config.toml
n_layer = 11
d_model = 512
n_head = 8
n_kv_head = 2
head_dim = 64
d_mlp = 3072
vocab_size = 16384
activation = "gelu"
norm = "rmsnorm"
norm_place = "pre"
norm_eps = 1e-06
positions = "learned"
qk_norm = false
attn_scale = 0.125
bias = "none"
tie_embeddings = true
parallel_block = false
init = "normal"
init_std_qkv = 0.0154
init_std_o = 0.00328
init_std_up = 0.0154
init_std_down = 0.00328
init_out_by_depth = true
optimizer = "muon_variant"
lr = 0.00914
lr_mult_o = 2.0
lr_mult_up = 0.861
beta1 = 0.95
lr_head = 0.00374
grad_clip = 2.0
warmup_steps = 200
schedule = "wsd"
decay_fraction = 0.672
decay_shape = "linear"
final_lr_fraction = 0.1
batch_tokens = 65536
seq_len = 2048
doc_mask = true
train_tokens = 576700000
steps = 8800
dataset = "wikipedia_en"
MLP neurons of a small language model. Each row is named by its layer, matrix (up: input weights) and neuron, and shows model dimensions 96-287. Each number is 128 + 24 x the weight over its row's rms, rounded and kept within 0 to 255. Numbers have three digits each.
Before each neuron's rows, "fires on" lists the tokens most often at its 100 highest values on Wikipedia text that the model never trained on.

fires on: " |", " ", "1", "-", "2", "3"
L5.up1130:102114114128127108130113125159085094106143153111167127124105153114148127132158099084134111137125119134144140093086159114139139104169154139142116122132137141100139127139106167120152108134126148145099129141079121137154130169118087165124137135141108197099145133179095098125152102082099123128111135152102141122123137097126134171132126147156129123144132164109121134107151121117160188108143162127129120095188168120133082094112131102125133124136099140141157138114171153149130085157134147131105151087149115138144158146179132149117153138087132130112154175071140146170124112114119129111

fires on: "5", "2", "0", " well", " of", " "
L5.up1673:123142168148089122111123103146134124105091124133135155068121131130130133112108145102152134158151114121101118140101118123130120135090120134139146102112151104138151112116177174129113115116101124130131140156121107120118126115085138142132133138152165136136138177166131124137135101123144054108161173101135156147117139177147145069097167114152151131137175116134132137114143148148164115089124145112132115142140174160104114106066125162120158115141144150087130161147094162110178147161135094130113130124108116178123164129179073120082087111084144126148128089079105082116124088182140114094

fires on: "9", "\"", "0", "K", "5", "S"
L5.up1563:151136138094129144141142078113153150127125120102152124130119144089084094109163167086153131114115123109132082133145150133180075139104121109137125123119134093130152130158101135133089124112104144122083147146132097120090094154120122136152091109128150160117121114147133130116108130104107110109161095124119082141163139134132128104132110092147153073126130128127130135082129148132160140114113161130132126172125151150082128132110108124095184137136120129126145116162146102102124091157145119151133119124112113116140146159120062119154166141122137095162165102119165141099128141109108193138

fires on: " that", " of", " to", " with", " a"
L5.up3059:108123140125126114162087168115115141163128168121133070164164126137089172145142138107134113141114134144113112104117154096114115107090124131150166144121156130120097133128116113143148128149125133096106121078116174117165107124127129143077128137121089156158092096125148118170140121120131148151116095147139099110104103117159136144110144146103133128112176139094140150118103112137084126094118136142110142126145117118152080144129114082101139136121095143126145103144134092093121102159094130087131159126160111158154151139132148147118127125131167130157156126102147109077164140133147133141

fires on: "9", ".", "6", "n", "8", "0"
L5.up1802:163111165104100146134117079116147107102100134111117124118116116146134141149114129098144091125126121130133133123146123111155161099169131117131161125116153096101137146077130121153132133130110119152137164109132170087105109126155142126133097122115103132113166139099144124125134078110115101129152134133115114142166138115195158159123132119118125099103135102137110136183134136151144175113141135145104091171152137146086158131112085116100160095181134131170134119160137143109125118118200115161098177124111182144153125164111115144125137116124140145119179090110106116128122139128120140084

fires on: "-", "–", "0", " |", " ", "é"
L5.up1024:106149124112138079105143118138115106123135161133157121152141121151102113090117137169124148110107110093103134154162163093118121135110158148141091163118149126144116165154086119150114109158107126159146104183152164170092102142145138110074106058151148100109186119115145128135127159146150171111105143142135144123132110130123168126138150112172137130129095147121111130116082167145101157120132148113101113102099113132127157141119139133128095117162078092124179105115099079103117126097108133086134124105130100125172158091115104100096133123121161141171126142125130097141127123109150149120

fires on: "9", "3", "4", " from", "7"
L5.up2771:145118152089128139148126076159117126133095124119136140111109158114107133144155152104164123151144147114155091098136106168143136105112095083163137137134116145119138138145093185132112127141108212130134111119143142120096102111108138134110082106129158089167099149154078113122121161112071101125094118108093134168118117139107138115079133135124158080091098117097101134167128127147096106122167106141136125133179131096139136144096132087108116124111133169136098155131113147126120098130090123117090134138119184161090112126099146151154133152158117109133150069133107102138093130140178131162

fires on: "1", "0", "4", "8", "2", "9"
L5.up2940:137149126133156138149056077144109064123116146097141105054133109140148139122112117097148139154139082155118115107116137103161151082117168139113101104126118137138122098143126103100130089105117113156094123127147149102095118156128164112119131120155090153153117162166115119108105092123142154123121113150094138151121147134147137144133137141120087108102139151109131078124107132109163133165099136160095143138143139136133104131116114095148113125160081113095132133118130110136137118180148098151148165150118145121098153151132151124161147106089108110116132127124139175155105125107137128111

fires on: " |", " ", ")"
L5.up2564:157125156160092155123081172094127144162147114126164162127152107127140089075123103086129182117095116117099180120115103136125139125128092132120108152115130157101139105141130128090175183142140135100134131115126137107157115113124087137100091116156103139091150160159128114124126119139090162102128149143096088143167117137190100132144130156095133145117095131139104188113155128140120116108139130158162141101137156114114134126099155116144125112133155139165152167114135149098106107177174099170139120111134141140111114142122141136132129145145144118113135153152121137162151148137153135070

fires on: "2", "0", "5", "7", "1"
L5.up1523:150120149099143137133144115111135130091089149132161132174130098117073115103137114144157111106143113156120121123152122068126160134161131099131113086109123163111178086159130163121078167120153159135098160127132134168137107137119164145142150124100135120115137105104101104110110125092099150126155106103080128137099103071130130113163122148125124112101140124154067102172160133154130155159088149103103134118144126139091136133203123109111158131162117182147139129127133132145086143117123106187124149114121094121108162156121148096174124139126121139117146135146112098136117140126099149100

fires on: "0", "1", "9", "st"
L5.up2178:095164125134132170164129115116068135146094136128130120144107155135124082119158109126132130112102103101135137132149133067127120166128080161123095134098131086134156098102081143125103107082153142135122101125133159125113132132150146147119110109107125169100106114136128100098138132140125154081153139095101094084116134163129103100112106127112108103101141084115092137146152092075059138129115152144118129153161161128134136144116137158119164159144215104108115137146154072155145133143133142143159108127131134144143115133133136085120163124149111126105118095079113183123163119142146148145

fires on: "2", "7", "5", "0", "9"
L5.up2934:103134128098133086098090131169131127133134137140100109057115117164135109171146117129183156116107092134098115115091111119112138063147102129112107112109130107098157097127111127111082099134154183130104084088131138137110147169139077177113122125131084133158117094167143134096145124095113119100143141120126121113109159148105099128077125102112072087166112107160118140145137123132149084181095123094095142128139130107160144151135118158121110137135155139135129136106140146119125117139117149121154121136148130112113151096131101147156097129109092140108112154156104160125150114164167162149

fires on: " |", " ", "3", "4"
L5.up2076:109178138100129108134135116127105129080099128152149136121163145079124134118149119106162174141125144114106154102128133098124146115120148146170140155138189201101093187105118123091140120166110163130148107156108125117140127151137120120141155155157132127134141166148130146076144114125140167162153181135166117103103145099128111157101133110128126119126124144132160122117118115130129125145117126171180093125137091111183157129114176135131122130097091131120114162096121101082132140110115155107147105109157078119123137114080150119144143160148135164122146148142161103143122155132138090141

fires on: ".", "1", "2", "8", " and"
L5.up628:132172105137149085141121101120133139117056187150113109096126133119116157138154157148169120133144122174095139096186122147112140115156110143120144124119116143099089115096128121123127092145137126093099109165123122113090070120122155133152105152136131123161094156154117160109147126130115121142149115136153142137100114145164163144092137106097130116150165111146128087154148162125155158165110119099119137116159125118109135109121124160127168134125149135068121115116146116132159128150117088138130120132107136110102128111136164167128103094165128141132146144131130100105126112142143118132

fires on: " |", " ", " +", "1"
L5.up102:138119151102135133133102188170109170097114113121129104143124108135077125076155119118139098100089128160072156161091126130122107099163154157164126150162136150139132122163157096136174164141114168105160158088159150126134120143104096162151132167149110088106162124185160133116166092121108150120115143162188112152134106154130081130109158071101134130111126143135126095123138095167125150164094127132132130103142111112178135082134134101123124077128140124161153174080098143134108139168148117155101099157148105129143096152167141104140118120116156092147089143112116151141125137073128127161

fires on: " ", " |", "2", "1", " −"
L5.up600:092126121079134104153161119121126142141143077130119117126125155170149114150160127144133149148139111145137098155119122128132133122130116115098077099155136168154132158084145133113092117132125098095159096108135135121096093134129094181182130125098162132092153133172132138111161082130144144140087131099166162128129152171126138106099089089098167123135099141096147157188137115109156079162147130097141110095151073198175138155136083078114102141109107126117107186134119131133146103145147121153143121120084159139138123134120118136151118118120192130126116080153144151112134118146144143130

fires on: " ", ",", " in", " was", "2"
L5.up1390:138143112114124101146129125111160126101126137171166141137130145166137133141119151138100107167130076116155161144142131154113159115128145106121116125142121141115154141137136134074103106107135116150168152112143087137119145124112099116127113173061150134153143101128107135171168142076127150173138096085132127142140143143114185121110127102108091193119113129134124102148096128141162100121125115142182090133082138141114115118116113094144102133170143097106118110080142114152134091081175160152137089113147165162155114191125112145153158133163156128147147135155117112112152143103106118122

fires on: "-", "0", "4", "6", "5"
L5.up646:129142136108116142149106162093138116125169105122144147104127144135108154166080118118097143131159104100107121134134114124100148089108085099124104137130142137158149111126129156133173101092076127126135143158191147135133100148152118186103117107146133111132143109111121114091114151098127117103118097117114136098158148145139147137111115135117133141101147105080091161136141118135178170140127132181150150104126125144085102117102168151121173118160105125170128120144148119128123120153145101112085143156130106136172125141110142088203136109135115063145146105141118130097151142110121159078

fires on: "k", "6", "5", "l", "c", "O"
L5.up2154:147132138164101164122127118139158128139134105146175141136093074133134140155139124087162109130109192137077120151101135130142126108128157154119125146130157126119171143144114121107149104087120167078187097122146120132126087148136107106125125120111143130112102130155110140144157179175089143129166146121116111138119079149157144141113133107149159178155115135180066133117148133116141100132130123104139130147110113127119096092165089081114146120101104132129188158111167123141171113157079121134071135119119097157130062148142127169119156118154139112144083095132151091118155089097132125104

fires on: " |", "0", "2", " ", "1", "4"
L5.up2452:154121106117137142139089136103143132162126084134170113164133135176128157148100150075114103159110097145127161132156124137108143110126100193158140117139107107107104125132159122140163168101141119196115170153106086146138126161111106157088088144160153171122141173112154157111091136127135159089110145133126145161099151137128129131109149102096128130092138145143117172108118119122175134114137107101164172136107149117148104128093155118125143129148124184114091117122117077114150102146138181128150134104124122188125138136133103162137121126107155126152104100137132102112112175155091145118

fires on: " |", "\n", " "
L5.up1923:174134082134100131153049119118112129120108145180169138095087137108146131167123132116129150127111116088116167143139122115146108094119102116183115106117140114113152135151093166105193106101098123113123163110147134134132156119125117134166119171136099123113161104145138146123123107184116178081107161139117118142117114147120142164154133107104132169107102122123117136136152140147127182126150153128123111167127112130110125132113102112135124084131108116176122114133139104153111141085117132167089111113140131139105095147107157098116161151155184131138140160110106130149139146131105147106

fires on: " ", "4", "1", " in", "5"
L5.up230:152180119138114133143114104117085084134098139109118099122109162157068102148106185136115136159110102130146171167152159100118115164160116102121111107140104118111140135132171126127138092104116124128108120063122129083116117142162129142133148114127130132075125137124119149167136127097136132145114134122110125150130161130104132103156094130123116172109144142143119151063132096158168142108115132119128133143180084155102151149100137121122163107098111145081123139071128145112125134107187141142163088144109120196138117143130148146124141132126109167143100113111125128160130160148115137115

fires on: "0", "5", "6", "3", "4"
L5.up2740:087143110139150118131180088161138110130144145105092084147077147129136117147093132155169116096135058142168130135089104128132123167148074120131125129111121145135147152119123164120101164136097133163104126109136146073116115109110097114172138105090130150143134098075084136131111078082150180122134118136092121117124129136125137081124126183090136104132154132109115152146139110096153144074107138134145125148103168092144126170083178134124146137159097152101129170136085130120124119087140122113127133135102129123131151133110144176116110124157138142128098107125095107148150107141130128108

fires on: " ", " |", "0"
L5.up2289:151102157125154155194129149146150130176128150112161125147141107112128149115167123120123109173097099167106105112146140121177102125113117121153136121124152094104090142122172133161142189122116127107144123131169155146096130109136134168144203139119119108131176159135179103116117096159142153134141112105146113148118142108138089160118093105139147125114119122139103180123107099133150146182129106115192118079128107094154114122113197134143091099128120143133100104128133128124127118143111181110115144129145133124118125121120115142143108141111165129173107144133135153119166169088169116099

fires on: "1", " in", " from", " of", "6", " "
L5.up2130:165107137092122138133125076103110161177128115136093114101156068130104110086137130107181098154150127112143127127095111151146093086118109122098112158154106097140105144083102172121115160128105125131184106105122178156136139171144132104152110126117137139059105120176146135147145120183096122129112142115123151108137114120092153077133124133118117152120133111114148109180154101153135060126154083155140110118104156116137152159088116106123100107137120115101102147140138073091164118113107140133096111125096132127073154139115176121169085112112148118091112132115135125103144095088113136138

fires on: "h", "0", "g", "f", " H", " |"
L5.up2578:079110145173136150125122121108136131089150143133154091135097163152156126115105120168133119094089106118132130145121142088108118145124147161156135154104146136126136118136102117107142104129148109116112138126147146161140079129089135137142135114143126157140121087138115092081084176144146188158117141170122117111147108139086135127105147185160111160134120095159136130125126076144105132126105151122137109105154153194109126140098181139134094116147091137093118122120136125100130159168109112109134101134166102116192149155129090120140101137122110154140141121155140152121107127152101110126

fires on: " in", " by", " to", " a", ",", " for"
L5.up1163:121141143126120144146106133160107153157124098123119098109108127108122141062149124083154151145134146102143108117118121159083139141154121102086139106156173096149161137097116127116096107137141150133153140124104166180185135104073046174117085173115108141153113112150156132147119129161111103132143102182157102105174135154122150157102137104098124183140133132141105150118109148125119067105098110122161123144179145108114157153117165095098104121116172115139123129127125122156085079126132103096110113122176149152110125182100128130092094124139159088165150119142116109135139113141139150122

fires on: " ", "9", "6", "7", " |"
L5.up1370:128126151135119181106100115112111097116121081139116097131148109126097117185121157142115166157103105148123128099097124134124112139148051079141132140150117096066136131131121147136108136094115126091135111134119123155112137097124103169106119149094143147126110125177083124136103107151116135097082106139114116137120153155131134129100103047138121134091115130101136100120104172105136137141146121098106115128129143121096129126139092099134145099151171111145134148102105125132098107122128123093148155145098149126125081136141159158125099139122131150105111114175148159130154125109153131131